Weights of a small transformer language model.
Size: 11 layers, width 192, 3 heads of 64, MLP 384 SwiGLU, vocabulary 1115, 4.28M parameters.
Architecture: RMSNorm before each block, rotary positions, no biases in attention or MLP, tied embeddings.
Training: 151M tokens, 9186 steps.
MLP neurons of a small language model. Each row is named by its layer, matrix (gate and up: input weights; down: output weights) and neuron, and shows model dimensions 0-127. Each number is 50 + 10 x the weight over its row's rms, rounded and kept within 0 to 99. A neuron's up and down rows have the sign that makes its largest values positive.
After each neuron's rows, "fires on" lists the tokens most often at its 100 highest values on Wikipedia text that the model never trained on; "fires before" lists the tokens most often just after its 100 highest values on Wikipedia text that the model never trained on.

L6.gate20:52 33 58 60 60 36 35 43 58 53 64 57 52 39 47 39 58 47 30 75 53 49 60 68 61 36 40 55 50 64 40 50 61 53 20 38 51 37 65 46 43 56 28 32 57 39 45 66 35 49 55 48 41 48 45 51 48 43 55 53 67 45 46 54 49 43 47 52 54 40 57 57 36 49 46 60 55 60 50 58 50 60 50 71 53 59 53 60 57 49 38 60 30 49 71 71 47 52 55 50 65 53 61 46 49 62 63 63 51 65 67 47 55 67 41 59 55 55 60 59 61 51 47 38 47 48 53 56
L6.up20:50 53 62 46 58 42 44 34 52 46 49 45 43 40 61 30 55 46 40 39 69 47 41 48 46 56 48 65 50 51 43 40 47 41 43 42 47 35 57 51 46 71 40 36 48 46 51 39 39 45 35 50 32 50 53 60 53 45 54 19 69 37 55 57 48 58 41 34 52 24 70 51 44 76 50 49 55 58 50 56 48 51 49 63 65 59 43 62 61 64 47 38 46 64 44 56 49 63 48 53 48 52 59 51 63 45 51 59 37 59 45 49 68 44 50 61 36 64 46 50 40 67 59 47 48 66 41 54
L6.down20:55 46 57 43 41 53 59 43 50 54 51 46 56 42 58 47 42 67 34 42 45 57 45 56 58 48 52 45 55 64 33 48 54 54 74 48 49 64 53 62 44 49 54 47 49 37 38 39 60 61 43 45 66 52 46 47 58 37 46 54 56 39 50 47 56 38 34 58 50 49 53 43 53 60 64 49 47 58 60 59 36 50 46 66 48 59 51 45 43 43 53 54 29 30 55 54 49 65 55 58 42 51 50 55 56 43 54 34 46 45 49 72 49 54 67 47 55 30 68 50 61 40 36 33 61 68 41 56
fires on: " app", "ut", "pp", "he"
fires before: "ear", "e", "ro", "oin", "l"

L6.gate306:50 37 37 54 51 48 33 58 59 57 52 40 55 44 51 43 37 62 40 53 61 45 58 66 56 43 26 61 46 48 47 54 57 66 49 39 50 74 57 54 54 55 62 47 35 53 52 57 47 40 50 50 63 50 52 45 49 44 35 49 43 50 57 42 41 42 77 54 53 65 52 54 44 51 45 57 50 43 42 67 61 51 39 55 56 47 49 42 67 60 24 58 19 58 36 52 49 42 51 45 44 50 45 55 41 49 58 69 50 45 52 52 62 34 50 31 62 54 68 62 59 45 65 46 62 44 43 37
L6.up306:49 55 37 61 55 72 43 52 28 50 52 52 70 37 63 63 51 53 55 48 52 40 74 49 43 38 38 63 48 52 56 41 52 60 48 74 59 28 41 37 54 54 47 60 58 56 45 70 51 51 47 33 43 48 39 51 42 61 58 25 45 60 60 20 55 59 34 49 40 50 57 55 52 39 46 41 50 43 40 57 60 41 45 59 40 58 56 60 39 36 48 60 47 47 53 49 49 57 47 45 65 61 44 45 40 38 47 45 43 41 52 42 55 45 51 39 45 50 25 46 64 61 48 40 70 49 47 63
L6.down306:38 33 48 37 41 39 58 40 53 60 36 59 50 57 59 61 49 60 43 53 47 50 59 31 52 52 47 79 43 56 63 40 61 63 45 33 40 67 41 52 36 48 59 45 54 51 47 33 44 44 37 58 54 46 54 58 56 68 61 53 67 51 40 40 51 49 61 46 47 45 38 52 40 56 56 43 55 60 60 35 65 65 36 54 42 42 50 44 41 61 48 58 47 66 54 70 69 48 54 40 34 55 39 57 55 54 45 48 35 58 46 36 48 44 56 47 64 46 53 58 34 55 59 46 53 57 56 51
fires on: " ad", " Ad", "ro", "is", "ly", "y"
fires before: "m", "d", "l", "v", "ident"

L5.gate84:66 38 51 34 52 50 63 47 59 42 45 51 52 41 59 45 37 61 33 61 51 45 45 58 50 49 46 72 38 47 65 52 45 32 53 40 59 44 36 47 77 46 75 41 55 56 52 55 58 40 65 62 55 44 49 52 34 55 32 44 43 66 67 63 54 61 62 54 62 51 37 65 33 65 78 53 51 53 34 47 52 72 43 48 58 43 51 54 58 85 47 36 47 49 57 60 41 47 37 38 48 43 58 66 34 64 61 52 53 43 40 43 57 33 68 54 45 62 46 32 39 47 40 54 50 46 35 46
L5.up84:52 61 48 64 62 55 59 48 50 45 49 49 46 49 59 35 56 63 53 46 41 63 36 68 71 41 39 57 50 59 50 41 40 51 53 51 61 54 52 53 44 33 71 48 55 42 47 75 52 48 50 42 57 61 39 41 53 78 73 39 56 60 52 47 30 51 59 63 48 44 66 47 51 49 54 43 48 38 63 35 63 31 36 32 51 49 32 68 60 49 50 57 35 58 77 56 45 29 62 47 48 50 55 50 38 58 50 60 50 57 48 37 33 33 45 34 53 39 66 47 47 54 49 56 63 52 55 51
L5.down84:37 54 59 54 54 56 55 37 49 53 42 56 55 51 70 57 52 63 49 57 58 66 40 49 51 50 47 45 34 50 57 38 56 60 50 45 64 65 70 49 58 47 73 54 40 46 61 49 25 52 58 53 53 43 46 61 53 67 61 33 50 53 68 46 56 61 38 43 50 48 56 56 65 56 52 67 54 39 57 65 55 53 39 46 46 43 52 39 43 47 53 57 21 39 70 43 59 48 62 45 46 45 55 78 53 35 58 52 55 42 59 47 49 54 52 45 37 64 54 63 36 25 63 32 51 32 42 53
fires on: " trans", "ro", "em", "rans", "ir", "om"
fires before: "p", "l", "port", "m", "v", "op"

L2.gate190:65 47 41 60 63 70 68 39 41 48 42 37 42 48 47 36 47 53 38 52 77 39 56 45 65 39 34 53 68 40 58 52 49 58 44 44 52 65 49 46 41 59 39 42 54 44 66 46 58 47 47 55 45 58 41 47 63 31 54 36 44 61 69 51 46 45 62 34 67 53 54 23 48 55 50 52 67 38 49 49 54 53 47 49 51 56 46 54 50 41 59 53 38 27 40 57 48 56 39 39 47 50 55 54 53 59 57 37 40 42 53 58 61 53 56 57 56 55 66 52 51 61 59 49 61 49 38 41
L2.up190:57 34 65 54 39 56 57 57 60 52 62 41 51 64 70 65 50 45 60 44 41 56 36 66 50 55 45 58 36 55 32 53 46 46 53 37 32 57 66 55 43 50 65 32 61 60 40 35 59 35 38 58 30 36 49 62 50 54 53 42 20 55 47 63 43 52 45 33 29 58 49 44 60 47 53 30 49 42 46 45 50 34 53 48 46 52 51 81 45 48 49 47 36 39 63 37 45 47 39 34 41 38 64 42 54 53 39 54 50 43 48 52 72 42 58 58 56 50 67 55 40 50 50 66 64 54 40 37
L2.down190:55 51 40 57 54 55 38 46 45 48 59 54 40 39 48 51 48 44 47 52 52 59 34 51 48 56 47 60 64 55 59 39 45 72 55 53 71 69 47 62 45 62 49 50 36 61 63 36 49 47 52 44 39 55 62 43 51 30 47 31 58 46 50 29 41 62 41 41 59 50 41 52 58 62 55 34 43 47 43 44 57 61 61 34 49 49 38 46 46 46 49 43 37 35 45 60 56 40 41 45 46 43 45 39 48 47 52 29 34 42 66 75 50 58 51 43 54 48 50 45 53 56 52 41 57 48 58 31
fires on: " Al", "le", "o"
fires before: "l", "-", "ber", "i", "f", "th"

L6.gate256:65 46 55 68 38 60 42 50 49 46 56 46 44 53 56 37 40 62 51 58 54 60 48 75 43 67 58 53 62 56 65 62 43 55 64 42 52 51 46 53 41 48 53 41 53 50 55 51 48 70 44 29 49 55 61 39 52 26 44 37 46 50 66 48 25 51 50 40 42 55 49 24 52 61 45 31 65 50 43 51 37 47 49 40 50 52 50 40 46 49 32 47 51 35 30 62 37 45 43 44 29 67 53 32 40 58 63 49 49 48 46 54 45 48 56 73 42 58 56 64 46 57 40 27 49 70 42 48
L6.up256:37 59 74 57 42 46 50 54 39 43 52 52 65 79 52 41 65 44 38 55 47 64 49 39 58 59 52 41 63 51 43 43 48 64 42 37 53 51 68 66 50 54 55 57 38 54 55 41 53 52 50 48 35 57 50 55 39 50 52 37 49 62 75 36 49 54 74 44 47 64 53 59 50 57 53 52 57 66 43 54 54 55 64 39 41 45 34 35 42 55 66 44 39 66 46 41 47 33 51 66 59 64 54 44 43 37 39 58 64 51 61 32 41 45 46 46 47 51 64 60 25 45 48 45 63 43 72 58
L6.down256:52 35 61 62 62 45 36 46 40 69 56 56 47 71 52 59 49 54 44 44 41 61 67 62 37 53 63 48 59 57 41 44 43 56 57 34 48 40 56 29 39 76 37 60 43 54 47 43 48 58 65 64 48 60 39 45 58 35 63 33 61 46 48 57 55 41 45 60 55 51 45 45 63 49 52 47 64 43 36 49 64 50 49 41 44 34 55 49 55 46 54 46 74 61 36 60 30 39 39 41 39 54 54 43 54 53 35 46 55 41 52 60 56 41 47 42 37 70 64 67 51 61 68 51 52 51 51 79
fires on: "5", "6", "7", "8"
fires before: "5", "9", "6", "8", "4", "1"

L5.gate247:45 58 24 53 48 62 44 47 36 54 50 27 56 48 50 62 54 45 62 41 48 50 38 62 60 36 41 65 45 55 44 35 41 45 66 38 70 59 45 58 43 50 52 56 42 51 57 57 49 57 52 52 39 56 43 38 53 70 55 59 53 54 44 53 64 55 65 24 56 64 45 56 49 48 42 62 55 40 53 55 43 49 24 49 42 45 50 39 52 41 41 52 37 39 58 57 43 45 49 25 57 28 56 52 23 47 59 44 45 41 37 47 58 44 48 59 57 58 45 53 62 56 55 51 40 47 64 45
L5.up247:54 65 49 47 39 57 45 61 34 45 36 52 68 46 53 47 50 61 51 35 53 56 54 45 60 44 54 50 50 49 43 46 40 60 48 40 49 49 43 47 45 24 56 41 66 57 42 41 56 69 50 50 56 54 55 45 59 61 45 60 42 62 29 43 54 53 52 46 51 64 35 49 59 47 69 57 56 32 56 67 45 59 47 49 40 50 39 34 55 46 39 38 59 53 61 58 25 40 56 35 53 42 53 47 53 39 47 46 54 58 49 55 38 53 56 58 36 56 41 52 65 34 42 29 45 42 42 45
L5.down247:54 56 39 44 58 48 52 65 58 37 57 47 51 68 32 56 35 58 50 40 42 77 68 51 37 59 63 55 52 49 52 60 55 46 64 39 50 47 36 39 49 52 56 52 68 62 49 66 40 43 49 44 58 30 38 50 30 39 54 54 54 47 42 57 43 41 62 55 65 62 50 54 70 45 48 46 38 51 66 54 60 51 62 63 58 43 43 62 57 69 54 32 46 39 47 49 40 56 42 55 47 52 58 61 40 38 50 61 66 58 44 68 45 27 54 47 61 18 58 58 42 43 54 44 52 49 41 41
fires on: " ex", "x"
fires before: "t", "p", "ist", "per", "pr", "pl"

L2.gate213:39 47 43 44 47 66 53 46 46 49 72 47 42 33 43 44 56 63 45 58 57 44 56 53 48 56 67 57 45 55 54 68 46 60 62 35 48 60 49 46 57 63 52 34 46 70 50 60 48 34 50 56 52 62 57 54 56 58 44 60 60 56 43 43 35 45 60 45 50 54 43 64 29 59 46 53 49 48 30 67 56 44 75 55 55 36 62 41 73 65 35 41 58 50 57 67 70 60 44 40 60 45 55 54 50 57 42 51 28 58 42 45 54 58 31 47 44 58 32 45 60 45 61 47 56 38 64 53
L2.up213:44 57 45 66 27 65 36 55 42 59 39 45 60 57 54 33 58 63 56 52 52 56 49 46 46 36 49 71 46 63 62 47 55 71 47 51 36 39 39 59 65 85 44 50 38 64 50 61 55 43 45 47 53 67 62 41 50 46 51 69 52 50 40 31 33 46 67 49 62 65 43 31 46 36 55 46 55 44 50 53 60 39 52 53 53 45 44 45 35 47 46 56 42 40 43 75 69 52 46 37 56 37 39 45 49 55 40 48 63 45 48 49 64 57 54 41 59 55 39 55 60 45 41 63 49 54 50 51
L2.down213:54 51 36 34 52 46 35 46 53 58 47 53 46 32 51 41 67 48 61 57 41 61 57 51 55 39 62 45 56 53 53 62 52 63 47 40 47 60 53 42 70 37 55 70 42 39 46 67 48 49 51 65 60 44 64 51 57 58 62 37 57 55 53 50 35 42 34 38 60 47 60 22 65 58 42 46 49 37 50 42 63 50 43 38 75 48 57 62 43 53 41 51 64 58 50 57 54 31 39 42 54 47 42 60 48 56 40 60 44 40 58 37 53 49 17 38 45 31 55 39 39 49 55 51 60 56 67 21
fires on: " Ad", "ev", " ad", "v"
fires before: "m", "d", "v", "el", "ol", "iew"

L5.gate48:57 45 45 42 63 47 64 40 38 47 57 57 39 47 55 30 46 74 54 64 58 32 55 42 43 42 49 49 40 39 50 50 65 71 51 34 59 43 56 63 45 52 51 62 53 51 42 45 43 44 51 61 52 45 54 44 66 63 55 31 51 43 45 37 62 60 53 54 54 56 58 56 57 49 35 37 59 53 42 61 71 52 59 55 47 50 29 42 52 46 67 37 49 56 49 64 58 55 37 58 36 60 32 54 41 42 65 51 41 46 67 33 45 33 51 29 63 54 45 42 50 66 62 60 56 42 65 36
L5.up48:29 42 39 45 38 42 33 51 69 37 58 44 69 48 56 53 60 44 50 49 59 55 76 56 43 50 42 49 45 32 68 48 55 61 50 46 49 39 56 45 58 44 50 46 61 50 49 47 56 54 63 54 48 41 57 46 42 38 36 54 40 28 51 46 56 68 46 38 45 45 44 40 47 49 54 51 39 48 36 57 72 43 32 46 58 58 56 40 27 36 36 64 54 50 49 50 33 47 47 49 49 49 49 57 58 49 42 43 54 33 55 42 51 49 25 41 54 46 55 56 50 50 84 29 57 67 39 52
L5.down48:58 47 38 61 21 48 39 43 60 66 68 46 36 58 67 61 49 50 32 52 63 64 47 42 56 46 54 45 48 61 48 57 46 58 46 52 40 52 62 45 40 41 51 31 44 48 52 70 46 54 33 46 44 39 56 48 49 45 43 42 58 41 48 22 43 51 50 57 57 49 49 39 44 53 62 55 51 50 47 58 79 56 33 58 58 40 47 60 46 37 50 80 51 45 53 50 46 51 61 43 71 60 44 61 51 57 35 57 48 50 57 55 62 48 43 46 44 61 26 60 59 54 44 42 71 53 54 27
fires on: " ad", " Ad", "ad", " se", "e", "ev"
fires before: "d", "v", "m", "a", "en", "ian"

L2.gate188:43 43 40 55 66 30 43 51 37 38 69 50 54 55 31 35 45 47 51 33 39 38 56 55 54 52 62 60 56 47 34 44 59 53 61 41 55 53 45 66 33 63 53 54 40 56 60 38 50 65 61 69 54 53 56 35 68 43 58 39 58 50 53 40 53 61 56 54 50 50 38 38 56 66 51 64 58 27 53 48 36 51 41 53 51 59 60 44 46 47 51 55 29 57 48 53 36 31 40 30 56 57 43 47 46 42 53 48 44 66 50 59 56 43 37 63 28 56 43 56 41 35 61 54 62 65 39 66
L2.up188:53 55 57 39 59 54 56 60 46 45 49 57 44 44 48 39 61 49 54 47 39 55 45 44 50 47 58 63 49 65 61 47 36 43 35 47 61 59 54 46 48 35 42 56 36 62 61 66 59 61 52 54 54 39 43 35 53 47 56 37 65 66 69 55 50 66 42 62 40 59 49 50 48 51 48 62 38 49 55 47 53 43 40 53 48 48 67 70 31 63 39 55 55 63 29 45 58 47 64 43 60 50 50 66 44 55 54 49 47 39 51 77 60 50 48 67 37 53 69 31 43 47 28 37 55 65 58 39
L2.down188:58 55 47 59 56 63 56 46 57 73 48 46 52 53 53 52 70 48 52 71 36 64 45 47 56 61 55 62 55 50 52 50 40 37 53 43 48 43 52 42 52 45 40 41 36 64 41 37 32 45 43 47 40 44 57 52 61 44 39 41 57 52 63 55 44 61 44 35 47 33 58 30 41 50 59 58 61 47 57 39 48 44 67 55 43 38 49 39 45 44 42 32 60 47 46 39 44 44 46 47 37 56 54 62 38 51 59 63 63 52 53 66 34 52 41 53 42 24 51 61 54 33 56 30 70 42 44 49
fires on: "5", "6", "t", "4", "r", "7"
fires before: "7", "6", "8", "9", "5", "2"

L2.gate273:33 42 48 72 40 63 56 35 57 45 38 60 53 58 60 47 38 52 45 60 45 62 47 54 65 44 43 53 53 43 61 59 54 64 51 51 48 66 47 49 59 33 59 49 59 63 45 46 31 60 49 56 50 57 50 37 55 53 43 49 45 68 67 61 53 48 57 45 46 50 56 62 46 50 75 60 53 39 42 44 69 46 49 49 65 42 46 49 47 53 62 47 68 57 62 56 57 56 29 57 48 38 38 58 50 51 60 42 34 56 56 55 63 35 38 54 53 66 53 48 62 67 64 38 54 63 49 35
L2.up273:49 53 45 42 39 44 65 75 65 27 47 48 58 49 51 39 54 50 53 45 39 52 53 46 71 55 63 55 47 37 55 58 31 42 66 50 45 53 74 51 41 48 59 45 45 61 45 57 56 46 56 52 39 48 42 70 58 70 38 53 50 62 59 56 54 47 56 50 52 57 49 58 36 60 58 46 49 50 51 49 52 43 46 64 53 51 67 56 51 50 50 39 46 51 43 59 61 50 49 47 42 57 62 58 42 55 63 46 37 62 31 42 59 42 19 31 27 40 55 59 64 59 52 53 61 61 40 42
L2.down273:47 46 24 55 42 40 52 43 48 50 62 48 54 41 69 45 42 52 36 43 34 53 53 36 47 41 36 48 50 41 55 49 32 55 60 57 49 50 63 36 59 46 50 43 47 52 63 49 52 60 38 63 45 44 59 50 50 64 45 53 56 47 68 45 63 38 63 42 45 54 55 43 56 54 83 47 49 59 36 49 56 51 37 56 43 69 44 57 45 47 46 57 51 38 23 54 37 46 35 27 73 54 43 64 44 57 54 44 43 57 34 46 53 34 56 34 36 45 52 46 72 46 80 45 63 47 39 66
fires on: " ad", "c", "ro", "ip", " sub", "p"
fires before: "d", "v", "m", "l", "over", "ult"

L2.gate54:62 52 54 62 29 52 52 52 52 54 42 50 50 62 53 50 40 45 60 32 39 50 33 45 49 37 43 44 47 41 63 57 32 55 49 51 44 52 63 50 58 48 62 45 60 52 53 43 43 51 47 50 40 34 48 41 60 29 61 47 36 54 45 52 55 48 58 53 49 48 63 58 66 53 47 53 51 49 71 49 59 58 59 53 33 46 41 54 63 48 42 59 35 56 66 40 41 34 48 36 45 36 57 35 40 33 62 79 49 44 58 46 57 50 52 64 60 62 65 37 47 51 54 33 52 38 49 27
L2.up54:36 53 44 57 40 56 38 46 48 46 51 50 65 58 31 58 38 56 54 54 47 50 31 53 58 26 46 48 60 43 28 48 57 18 43 47 48 40 52 60 45 35 50 53 41 45 60 44 64 44 38 51 57 56 29 52 41 57 37 37 56 65 48 70 60 56 65 41 51 42 47 67 55 70 65 52 34 40 53 56 34 57 49 58 32 46 57 43 58 51 46 52 64 63 60 44 57 59 59 53 60 51 54 60 50 50 54 44 45 47 31 58 49 64 36 57 48 55 53 35 57 38 68 54 70 56 64 46
L2.down54:47 63 53 52 50 58 45 64 30 59 60 51 53 50 38 36 52 74 61 41 44 61 59 52 44 50 57 38 51 49 34 60 71 59 55 52 68 50 68 38 40 52 56 69 55 53 57 50 50 40 62 52 44 58 65 42 55 47 28 47 34 40 33 60 56 45 51 48 55 40 47 55 38 51 49 77 57 54 52 54 47 36 59 56 62 38 66 53 55 44 46 48 41 43 58 53 72 61 46 55 44 39 50 52 43 49 44 58 34 21 50 38 43 26 46 42 58 29 37 50 61 35 55 60 52 32 48 77
fires on: "re", "x", "se", "om", "est", "ue"
fires before: "m", "t", "ced", "pr", "v", "qu"

L6.gate312:40 52 51 50 59 61 34 44 52 43 74 49 33 63 57 48 36 52 39 53 54 48 56 62 52 45 52 49 57 64 53 39 55 51 44 59 52 65 53 67 54 52 47 41 48 60 63 65 39 40 67 52 58 63 47 61 57 58 40 26 61 59 69 53 52 54 60 56 42 39 58 45 49 59 38 52 54 59 59 48 67 54 62 58 46 58 55 56 40 59 57 58 34 46 44 42 71 47 49 44 43 53 50 46 43 36 66 54 36 62 59 56 63 62 59 56 41 63 50 43 36 58 61 55 60 45 79 56
L6.up312:54 40 44 43 44 35 44 57 47 37 56 65 49 49 67 27 54 37 43 47 36 52 54 53 57 56 51 56 51 45 54 57 49 42 32 46 59 60 70 54 32 64 56 44 59 49 54 64 47 48 40 48 58 56 61 51 52 43 25 45 48 25 53 60 47 48 79 41 34 43 44 45 36 54 61 82 61 51 55 48 67 49 40 66 65 41 65 55 51 34 45 46 41 56 45 43 56 66 52 60 45 60 47 74 52 56 39 47 47 64 55 38 57 73 31 49 44 45 53 40 58 61 56 35 47 64 48 61
L6.down312:40 44 59 48 30 48 51 36 39 56 50 52 73 46 60 53 49 53 49 49 43 78 39 45 53 59 60 46 52 37 42 39 41 28 47 38 49 57 69 49 64 52 27 43 53 23 30 49 58 48 47 51 39 57 48 55 61 63 46 52 49 57 68 38 55 58 55 47 55 44 28 71 46 43 41 55 32 47 66 46 58 51 68 50 52 71 49 65 47 50 63 41 48 36 51 52 41 45 61 50 55 42 66 48 43 44 54 55 59 58 67 59 61 49 43 63 56 55 48 47 56 45 48 48 51 51 47 48
fires on: " app", "it", "pp", "p"
fires before: "ear", "ar", "oin", "ro", "l"

L6.gate122:51 53 50 43 52 43 46 42 32 42 42 48 54 59 46 46 59 41 57 42 60 46 44 49 30 56 32 70 34 47 64 49 33 55 58 47 40 48 44 52 52 68 45 61 44 46 57 56 51 67 53 40 43 49 55 43 65 57 49 66 57 42 53 67 63 67 49 63 58 46 54 54 48 32 64 36 50 60 53 48 39 55 53 46 44 41 42 56 67 47 43 50 19 40 37 54 62 35 52 43 54 58 50 38 49 49 66 34 58 47 68 46 61 52 58 67 50 59 48 42 84 54 50 42 41 62 43 48
L6.up122:62 43 46 53 63 46 42 59 57 29 46 68 62 66 31 56 55 44 52 31 72 45 48 56 39 50 49 54 51 61 42 50 53 56 51 52 56 50 26 64 65 47 39 65 58 45 45 43 30 48 58 56 34 49 60 24 32 55 64 41 53 56 35 55 52 58 56 43 51 61 56 47 42 43 58 35 33 52 53 50 58 51 62 49 55 54 47 48 56 52 54 40 40 49 44 66 48 40 51 56 45 41 51 45 44 42 60 52 61 45 33 50 49 42 47 53 63 42 51 49 38 41 54 77 65 78 64 56
L6.down122:55 56 56 54 54 72 37 43 51 57 36 53 60 52 64 50 47 36 56 39 55 56 45 53 37 61 42 38 63 52 44 50 55 39 47 76 51 39 36 71 36 48 41 52 57 44 33 38 45 48 59 55 55 43 58 57 62 47 51 55 50 61 41 60 39 71 26 42 57 51 52 49 67 43 69 56 47 44 43 56 56 59 46 54 57 62 35 48 42 37 44 50 57 38 47 44 41 51 42 41 42 51 86 50 63 43 40 45 33 28 41 40 58 48 38 42 58 44 46 50 42 55 58 50 48 76 59 46
fires on: "a", " acc", "s", "as"
fires before: "ul", "id", "f", "erv", "us", "ount"

L4.gate367:44 57 54 60 66 66 63 56 55 47 57 27 47 60 42 53 35 27 53 50 59 50 46 58 35 41 41 38 56 60 55 41 39 62 48 52 53 52 42 51 39 57 46 48 64 46 56 55 46 62 46 49 38 23 43 31 55 52 42 57 38 34 40 55 72 46 57 46 50 63 61 66 50 54 43 50 39 48 50 63 44 52 34 43 66 39 26 40 65 46 31 49 47 45 45 56 52 41 48 54 58 51 57 66 33 48 38 60 60 62 73 41 53 32 51 59 57 72 54 43 69 61 51 50 50 53 46 44
L4.up367:37 33 58 47 46 46 57 47 54 41 41 52 67 42 49 44 48 31 34 51 36 48 48 41 39 38 54 29 63 55 37 40 33 48 60 44 79 56 41 36 35 49 49 59 59 60 56 57 47 54 69 42 64 43 47 52 53 39 65 41 50 56 40 49 57 52 62 52 40 57 64 55 36 47 60 51 50 37 56 76 48 56 58 46 51 33 53 47 50 60 50 43 46 56 39 37 45 45 53 48 40 39 36 60 49 42 59 43 28 74 55 57 24 67 48 52 33 42 70 46 41 50 46 54 39 52 49 50
L4.down367:38 53 30 59 29 59 46 56 46 54 55 48 38 55 47 61 52 44 50 31 43 55 67 70 53 58 38 67 54 63 54 39 25 51 49 38 57 52 47 50 47 29 72 65 47 64 48 63 51 43 58 34 51 30 55 49 45 54 53 54 46 55 44 47 37 55 42 34 65 58 48 53 49 43 59 41 42 44 79 62 44 42 47 46 63 42 32 45 41 45 63 50 43 54 55 50 33 45 59 46 73 53 46 47 44 59 48 60 63 58 54 66 55 43 54 61 53 61 71 63 46 59 58 45 50 59 35 36
fires on: " ex", "x", "==\n"
fires before: "t", "p", "ist", "per", "amp", "pl"

L5.gate322:63 63 35 50 51 39 53 44 49 52 58 61 52 48 63 46 46 70 31 60 68 40 48 53 55 47 48 53 55 45 56 52 37 67 53 62 44 33 33 40 55 48 39 64 36 46 37 48 54 42 44 67 62 43 45 42 49 65 38 40 59 51 46 34 43 67 63 50 59 56 47 49 54 55 42 52 54 46 45 54 51 61 49 50 46 40 41 39 69 48 35 55 65 55 47 45 54 60 59 49 52 55 40 55 20 40 59 47 55 36 67 48 41 48 51 50 51 59 65 63 41 42 60 48 67 63 57 50
L5.up322:43 53 53 49 50 36 51 54 38 74 66 49 56 51 43 40 43 41 58 38 40 62 52 64 47 74 50 48 47 41 47 42 61 34 70 51 49 43 70 62 30 27 67 46 59 39 57 66 46 47 53 41 59 62 53 36 41 58 43 56 31 51 45 52 70 70 50 49 43 54 55 60 51 39 77 38 50 48 62 57 63 48 53 47 54 41 30 53 45 54 47 36 58 43 50 59 40 53 37 53 37 53 62 46 39 64 57 54 57 45 33 40 56 49 41 36 54 51 51 32 49 57 56 41 50 55 57 51
L5.down322:62 47 51 66 33 57 37 26 36 56 58 41 61 69 60 50 51 34 69 54 50 56 63 62 31 56 56 54 45 52 51 54 61 56 35 72 45 38 42 49 61 35 54 71 36 65 36 48 35 47 47 51 46 58 76 28 44 53 33 59 56 52 40 45 57 45 54 51 38 54 41 52 49 50 69 38 52 61 38 46 55 52 61 39 49 55 43 47 39 51 45 50 49 44 50 69 45 49 46 52 72 36 57 51 50 30 59 58 48 45 38 50 54 48 51 63 51 62 75 58 41 37 51 63 59 49 55 51
fires on: "ri", "em", "7", "5", "8", "6"
fires before: "p", "ed", "pt", "5", "6", "9"

L6.gate19:66 50 54 71 57 62 53 34 50 41 51 58 42 59 63 56 41 36 34 56 48 35 38 71 49 60 52 58 46 46 45 53 36 50 37 49 55 42 63 56 48 59 53 39 34 55 52 37 52 58 51 67 50 44 37 47 67 27 38 44 48 57 78 42 44 43 34 53 42 39 58 42 38 68 47 44 45 40 55 27 31 54 36 63 47 37 41 51 41 53 47 62 24 56 42 50 63 47 27 37 39 49 54 40 29 57 57 60 50 63 47 32 47 31 45 56 58 60 57 59 47 53 51 48 53 57 38 56
L6.up19:61 35 54 54 49 53 30 53 74 44 51 70 36 51 45 41 42 47 31 53 42 46 38 62 52 25 54 58 52 71 68 47 54 47 45 63 38 50 49 59 36 48 53 50 59 54 53 59 53 50 52 51 57 42 53 64 45 59 64 57 38 39 63 34 48 45 77 51 51 48 73 41 55 46 49 57 37 40 51 46 52 50 51 49 40 65 42 55 56 37 57 42 36 61 43 47 55 61 55 56 55 36 61 48 63 47 45 56 41 69 62 59 48 62 46 59 55 55 68 53 36 50 61 47 64 59 41 42
L6.down19:45 49 50 47 70 57 47 44 73 46 58 52 49 37 60 47 42 43 34 51 52 54 58 46 47 49 48 56 43 51 27 38 39 39 64 37 90 67 57 47 38 40 55 55 60 51 38 58 63 50 63 46 52 56 41 72 35 38 56 57 47 47 38 40 48 63 55 60 47 74 62 42 44 49 51 42 45 50 42 58 61 62 44 40 55 45 37 41 49 43 58 34 41 49 52 45 48 41 51 56 48 52 48 61 45 25 57 47 43 48 48 47 45 24 46 53 25 53 68 50 33 66 42 50 45 55 49 42
fires on: " Al", " en", "y", "um"
fires before: "l", "ber", "g", "th", "ph", "z"